{"num_attention_heads": 5, "head_dim": 64, "intermediate_size": 1216, "norm_eps": 1e-06, "parallel_block": false, "beta1": 0.95, "weight_decay": 0.16, "lr_head": 0.00661, "decay_shape": "linear", "final_lr_fraction": 0.0, "max_seq_len": 512, "train_tokens": 670600000}
MLP neurons of a small language model. Each row is named by its layer, matrix (down: output weights) and neuron, and shows model dimensions 149-297. Each number is 128 + 24 x the weight over its row's rms, rounded and kept within 0 to 255. Numbers have three digits each. A neuron's up and down rows have the sign that makes its largest values positive.
A block is one neuron, or neurons of one layer that tend to fire together. After each block is what it responds to, as a language model described it from the Wikipedia text at the highest values.

L7.down73:111142126145139139117106097154120160105106161140172136130182110168151121131146175137102132188123135137164087127125115097148125147111166151159122138124116105125113123144109131124147096098175081110120160144157103123115117142157129116136145116103087150094150130135094137142170123110116110147178118128142127120130115125172138114127141168146148172158111152127148108156108108130104160139146117109115134166102129106113078148133134139144134190136081157124
L7.down133:125151114135114074096102086099142173125154142125139160107119161073138115125140126138088114140131086115137120101147105085128142131125145109168124133178121113079152143118158099162137158136124147165130145164134114160133151153123105136160131153133087139102107108161084113148121114119084111099131143130127158102140116106119104150141138110123162157128116105100113159117134102124137134142142150103142139161158126160145116125101159130168136125148097129109
L7.down318:113142173160097108106147116125117134124123106070108152108095145123090128100070122127089142118107127117154137121123106093146113109107109135192141125123117105118160130147117146128046144122086118146119160096085138116125170098097127145163126162107153177141150125120133102099136122128125120121133141095133164105155131100111129152126100110146150123135102096132129174148144036116097160100107152105143089095141148119136129078148115113150141095109109118118
L7.down722:124127069160114119144119128148143140076127107132148137110101149087124101133116140118098109164114085100135140093144152145139108103138110104104141162073128127123151121118160080112125122126179105126120127094150138118144122127148138137095150119120083126129167134140142102158104103155136114144150130162103123165108139118153112156103137155111147146157116156124092148131119078158096105137184131161178178161112129120132130093117113113136103111190122135143
L7.down820:129143116137093115157115127104116114166106109153127134148151133128101130112107140118142100116128126153116117131131047180131135123126137183122158093154118174107114113148127136128139118119108120167144107104125145172124144132122135134126158129111133118112122144187154153118131116118163143128128118134127159054161109139088122142146132141120163112114160119078142113126156211170101158125113126096093114163155090113157155110119148167131131133133087128091
L7.down978:133138135109113127140197163137164152134089102110126146114117130163076085172179102154175127110203126102115146136150132101144126115147120096111166119107119146122084121139123124148135155139124154116099137120120122127093106120102124136082128097125123095142111124137098133137078130117125114089143120109143146157132110139116141086129118136136115123139147099106157161100099114124117111102112185120135159126145062111132160129115146158116121147144130080164
L7.down1148:127115086102110167105102123163170112085117155182150125130168131135137143156144143122131111165124122148163114151142116111133116102138085105171172123147116091152175115131151153143141118173162115151132159087164122125166153153118111119116145092091137131144153144135085134149148157120140136119108098149152113116132102158114095120153119136110160101114139143188131118110111046133128152140121111099118119132133138126137105142154132140148137181147146114100
L7.down1151:139123082119129128109084101127104100086128105113117099097123136136141129185131109116110116071113072089124124173154178137124146140152172109145154173127170158090147152121128192103162102156053099111102101117195128123157158129126176111123117069157129127152101139153093124107117186120132149099119129092114116125108126129122172140100142130114160129127162128148112114130114158118095147078123194133146155128091150096134109147124135124149138131173144164114
Description: Final subword pieces that complete a multi-token word, often plural or noun endings, such as -les in Principles, -ics in Physics, -es in themes.

L10.down63:123164141143126107149119130138114114132160147145175126121127131082184136139134152135151139103134109176134109155167102122146128094103136135127115145098150114105121120125136157160123132144147125122141106145138123137147139120137114141124145166158111134115164110130097111085144125158103071151122097127160167160158118087102144091076188132103119108165090121121143118141151048126128147160132173106126132138125163150094121080143108091150107142121095150136
L10.down90:118111163170104146136100135139122122113138116137183162101163133110132141125113133074150166153121114172131129131115149119112160159105173105129189092120110089119117146136113095138154135089141104100128092132126123110161112167142112130129181162114119118146158118125121117131173155144149151140118121103182151118170097091108157120175136196120129112129148161121112146129112062111123110109119136154105148156130128097131107086115110135133121101117105148109
L10.down368:159139113184178148106163136089119105134124122081148108156139134147113143144157132135164157103113123124114143110083118092077176143114128121168125114092111147171141128148087100163103098133121133101085157147144146140144136117142135124104112126097107142087101097130173115175111121131140104146185175159113108123134145111140129129130106113133125136118117125108131131121118152114163166170131134131127134131094122076135146130101112138154138074104108119109
L10.down384:122164127123134109127042122115093119098130117128112146160103164109139160150182123132110149157126115130123134105092155119157142107150136126105084161108184139151139166082149089076142126168134106130148157128187099132125092122144176142163121098153115134124151122121150096150141153102135128136149107181188150101081116078096125120115126112134120094098150086105108141131139170160156116119147124183122115132165116102063120145129110113127145131146110168120
L10.down407:110125096114123090159164109154145135087123144143146131106129172104098131115106104113134123164117105180096142125089138145130118124154150110136142140130148109155108153132073132164133129102158141112119093137157161117144124153124123098109154106134117136129143124172097113149174105132127142136135135132120089180131188103116184118085129129098112119111138141127119126085091133107112121120154115109131129109135122126124117155155096101138118150155125118095
L10.down1016:122127131124101121114093141091103103162137084163089135103105062135135123108108106119123099116095132102144124123107159120142157140139144134099156131093099130097131113076160107132116161103146175155151136134102135131164151164086116135117159111125148097094114144118155127107106116134176106113076155126148135169116121149118138200158167097092128072151133162147132173103138023097100075115142157076144124155104149139148138112120133071161132128126109147155
L10.down1128:141139128136114110119127142153100171096074135157127104147133077159102148123144109113115100116141122103137104102116150109115122132105137163115082122135131125171113117118133119100130158111134129122114103103118133137115119080128091107127099094131132136137114144154138097122159103126124143134100171133142119126130104142139104157126172133108150114108081166117122137131146100115115066144078074135168129124117130154114124112132142110159137113135141129118
L10.down1160:112112154117142146158117114133104144143145122145146070167155117098132151126107081158133080108106169099144112139098097131096151116133108101136095141143133154122082131140135153096084130147092147156105121151155164107133083117106124115128095132099108110097121144121137174151087132131090099140125151149097067069111104156117115116144161119119103138105143142149130131127110104111136112111105127164163092085159107119097116139124120158100155206112110125110
Description: Plural suffix pieces closing a multi-token noun, such as textbooks, changes, battalions, organizations, often followed by of, in or a comma; sometimes plural verbs like are, were, begin.

L10.down183:166121124097111148123146130155124132129120112167099143158153126143119133126078123098144128112146153111146129115145144179163114109136129180131127159096137143080141121163151111158097124138112124165099142082130194139142114146175167125121128110106111179082121135147143122130133128122135159095127117167134088127112162119133160134147151161135146130139136135106106130111145119121136133147156129125106170148117105104093099099126125139092109130130144128108
L10.down285:091130132133158119115073146102134124113142136129163134107115153121196112131155175102110144181110137143114150140105136108135165102186120072156154134128140137124173133157103110108133114105125134150132134162138112095096135090115092142140138108125067124139124155123077123133136163110120125156156122133082131123112138122132148127112066125098132118091164092080103133117103142144072128161119118134125161098147152112133142127140089137144129156113115146128
L10.down353:173153129120126100152149154143137117148123142120107106131142127076089083143113122120144105121093144144095128172095127175121142085084123115147131105123104129156132069065098124127115118129122092168102132136103123135171178154145160102116085182100151158075152106123136112123156100139131106161149137137061111172119097126133129139149151090117170116143146131125161135149100099108150138099131121107133152180135115131102119100089139104099116136101145147167
L10.down533:117106134158129125107105109150136141128121130168103122128161122139118119146133103102136096122158139145149137110116180097070167118108147152143123161137139085080124153138144175113112093147120172115108111102151171139146177138124147104168126126084158104130136109155145144147130122110172140138135143106123146131161164103129125089103133157101157164093164126128145132129153094165136129154094147120128110119141163122115163142120091129127166099119105168107
L10.down592:104099140109173133146080111147103134120128097153117108104070129146138068146149089117123160139113110107131139103149104161133163160120127138115141130178130113106125147072143067117108121081118125179111107135143113114145150144102079097134125161174142125105162152144136113106158133121133141140136111130115140114145128118151158138131067087112091141058113140111138133174130103142102137129147096109154108127155142142156117116167138143146128109128134109116
L10.down617:176146115135157065108150117140172113124130137113151170123097117184137134124134152138126134083134124120128168125118150160164123146156126109125114106126117128146086127141132108114158110129119113134100149140095151100124152138151130144124134116104166174084135148132112151128081124091142112124142135138138135180131133095138167119101086139102091124124077133126144123114093074136114147113122147124126155142119140137108130147128147119088137119121094129133
L10.down678:144088141114179086141180084171145154116139166158105143157108121141120132114155145099105130135081128125139172123123170133133101103141143116154150163144156140145185122132113156128106126126153092111105101092144142127123141111156123074153145124106140151115078122143105148126130121104152083152138114126154110154126141147106108125108135126142110138214133058128165127114118079151129151117138128117152126153146143095111128181138200130155138107135145123104
L10.down748:170121148120111147114113119152133154131130153128122113098118113087104141105151060116163119124109124133123122123113125161152168125115115121138115082145116120090134147101105120188136138160177145132072105083163126104176163132104114119139125131150120140083118138101164176142125120147136133136114184069106133111115089101125138139137091106143115137115153159168136103129139133096122122102101128166125146122130114096150145115104161085149160144174154122127
Description: Inner or early word pieces of multi-token place names, mostly in lists, tables and route descriptions, such as Ott-aw-a, Warw-ick, Ill-ino-is.

L5.down744:105157158107132107149094186156143118142078108131123137110088064103102099112143135093132144142143115133096117112163122159118134146119131094150139122102126135116110110147144118103120142133122176134166134096155147122138098132120119117154136135111145152156204100125136127084102143141088125125113148131130087118169122102141151163151186122132139121139105110101142146134139078125149157146117176108139140112114125155095113120120127134138119120100085138139
Description: Word pieces that complete a word split into several tokens, such as ose in purpose, od in method, ect in effect, and ation in geostationary.

L7.down15:107154143137197093136153114103082137140131122108123105143101118106100136130104119131150169107095134133134101078109151144133089141157128128116098129127161131131109152120077121084162132145094145131100147158112088129136129114099155152135106120124108173121148114131139083154138106142127114122092149130134124100141156101157134127088152107155106116142112121160173147139151105138126125115144154149115141144132109152138131113158135120161115151076152186104
L7.down105:122123122087182121136157140158125139092127135105134096085109161111114157120086099119166163124136172145102155107124103107115104113114172124195117130101119134153116134149125157168115114158141110176148168085175114170161108122083117144160146154112135140132124148085115088119128152117129126131142155125101188135130174098119151150134099111130124121116147156111100157157109138146128107099124127097110135107115115164116146087101134150161100122155106146106
L7.down134:101095155165172168163130163125138143143113128113135157152099132109140167081157144131166154128155131138074136080128171104118148156124117148148121149173160178176118080146114167094138139136131105132111123141183123138111155133119105160127132140109145125157147105096105118145129124100160087147127090112123105096084098117112139121097185124098129126131125128147153131156131122140134110132112156134115205111121132166163109130109137172111110072128126113119
L7.down302:168125127115114157110115125132164148104133128148081121168174181099117121117116109113143150132115148125139140119147164131107150143154148097145063108140130114116117108137122148105156139137110102125123129148114150133160102179135152110129140119132107177078080124110150167163136099080097128116124141122149112105131115141070127100125097141127128130147151139126102123139169061122138112132145172159143126127164110164147084114100153159137116110139136131115
L7.down729:131119102134122128153112114124110128127130129151162113134111067116101080162160115159161130133095160129155149127130155120148124119132151142103150089137155151180170089115128092117120082111106115112106113137103123120147106083102155117111121166178152148137118102136150122134120075160123109092102110155090142121162095120097093135111152140139166094139112112094080135108154154126105133095141127104112101095133131114116116138165143122175163153103154130125
L7.down928:134181162127131115114134142134117147118114102116116111122101144150120118152140093087117118120130144138154142103157134113120106097142181138141075115107122117115088111089087110080059113102126179108108129138112116135144137104115131116144133105099142133130162060155201092135157142165120116091135175161133143190111165101141126137147135145127132124126118090115113144114124173155107105159136168105120149177100164139119162097112125104107113131135126139121
L7.down938:140095146121077154147134084081120148160128162146095130148165076091141154108132146099154138119141139145155084113098139133114150128123135126114168128089136131101156143169197161134124108126143146121117102100121137127122144136111132137153123126115134129158150112144180144052098145126123117108140128150126122135135131121066109145145159177162124135183154096133113156134148056129175100135181117127154099152133124111082093113147080161112133097119111131117
L7.down985:104103122148138138113081112185159122159145143134154108134134085162148102097068139132106127165160125125110205117094119116128174092139088191120116151151117115152143136104097125123136097140131136150121123107111115115138154120098088088146104134111110167128126131118119124134113140113134088126100137153142094166108121108119119134102113127106142146131178131113125115142119099122116124114105180125112117135121103165122095128142138123156156133133147119108
Description: Short middle pieces of words split into several tokens, mostly proper names and places, such as Bos-w-ell, Max-w-ell, Dec-c-a, Mos-c-ow, Ott-aw-a.

L5.down28:163135140114114156133142129143114105108148108147149141100120113150132139178116129106165093141110096156107144139174142147106093104136144117140141128098111164151183131120116122125154168100146140130110123176144093116126158105125105123108138167135112108120086133135129097152105138163148148163139120137136153090087123113096156120107152119149163129142169108157123132116083255111092115108102123121139163153106119134081127153125157130116148157120114141118
Description: Interior word pieces of multi-token proper names, mostly where the name ends in "a" next: Lig(a), Dec(c)a, Luk(a), Sri Lank(ans).